From a checkpoint of a small transformer trained on Wikipedia.
Training: a variant of Muon for these matrices, 784M tokens, 5983 steps.
MLP neurons of a small language model. Each row is named by its layer, matrix (down: output weights) and neuron, and shows model dimensions 224-319. Each number is 128 + 24 x the weight over its row's rms, rounded and kept within 0 to 255. Numbers have three digits each. A neuron's up and down rows have the sign that makes its largest values positive.
After each neuron's rows, "raises" lists the tokens whose logits its output raises most directly, leaving later layers aside.

L17.down770:137128106114106128164145122141142097157109141097137130126110159099084130142079108098121158102155153138109134158112138103147125138103135146118117111165137093114161140119157117142184138092078100174135175141102171127124117133135129145067151144133134124163127112120189121114115121146132098117
raises: "ed.", "ing", "able", "y", "ab"

L19.down18:120154115158154141165138128112110108127092145134141118148111104082187174121151114129102133116157087126135108131125158133126129136128122101152133106129156119091113104139125115141159094137169125149155102152130141156114138134148117140154143111133131111153116119148143115069146100125133100159
raises: "s,", "s.", "s", "ers,", "ers."

L19.down1058:115127124083096124183139098123139129115125134130110106136144107129136153136114109126117138073165144155124129077175093147114089111089134121165130166110130158129108135157139132139157104140173145154125162099149162118133123162162150102105139124117093124126100161069164159152116126148157112127
raises: "ered", "ed", "ited", "led", "ed,"

L17.down929:112140128159151096125123084114121120132093115111093182122119145151128103099083127147087142151120093113119108146118100114110115143106129109133137101110101125130096107121109152161147116113117129133151139117205113100130092118068115123109120130129109110156119117166186115130128088099091115175
raises: "s)", "s", "s:", "s,", "s=="

L18.down772:142121090111131110137138123119107117083120103151096139102049152149169092153126141131102129123174106092127112129138155119100139099121168108167096172105132119115162114126078120108133116158145121153169101134146173134109108107142089100141147127136106082100138147115110132082101093110165148132
raises: "ounc", "ician", " member", " author", " player"

L18.down471:144130121163136142127125116149176114116131115151137126143096102127115137121160164149150161102074076137136158101105098096145156122128133108096143104091079094122125160095111128120144119140138140133159103118152092118110106135148142134083117148097124126126133097156146102119146142111162085158
raises: "erman", "old", "lish", "ram", "he"

L18.down724:095148128126100115133121099158138160156161136154112108071108139136130130103104111115122125108117141119175146157142156113122145132128127123115113121116144112114131097155173151051109153124115109159195154142134088150134123132129133097138092160128114180118134148072083138080130119132142141117
raises: " cons", " feat", " show", "able", " cont"

L18.down642:118187099128140122135108117156148159161156179147138165147137089154146110141120140129125141132105093126109128126102148150142130141107100073162114122094160134125125095129080133114180145153118127154156135112126163119104154167089140120106108088152145118099092095125123128080117092090108103108
raises: " Minister", "overn", " Sec", " President", " May"

L18.down132:115121122135137092129148155112145140128107162170116142120116177142124102127124146158094154181120177124110188154063134214100118121137141130131106127112111115112107136131144123133114143099134162142104156140165123130112120132101143096112139169124175108117146127159162108111114120129152090139
raises: "ures", "ars", "uring", "ure", "ured"

L17.down417:060114126105147159153108104132114117147129091110123153104130163125135129134152148189133147116166135154098184152153115110114120118078119147151096136124108119181132161131144148130136076104169095171151153074136142154058144138136131072114123132135093136145121166155134155128120143120136163102
raises: "ually", "ially", "ically", " tim", "ively"

L17.down1026:123128162145156129141147118136120132115125130103124098138146147155146160109154125140131115125135168109104096186132102098129125126120169156128125125136099125160173110096134140138130120083157137109141122134161151133152076144118117107121104132122159093128069124153143168118112113092108110116
raises: "us:", "us", "reg", "ab", "elf"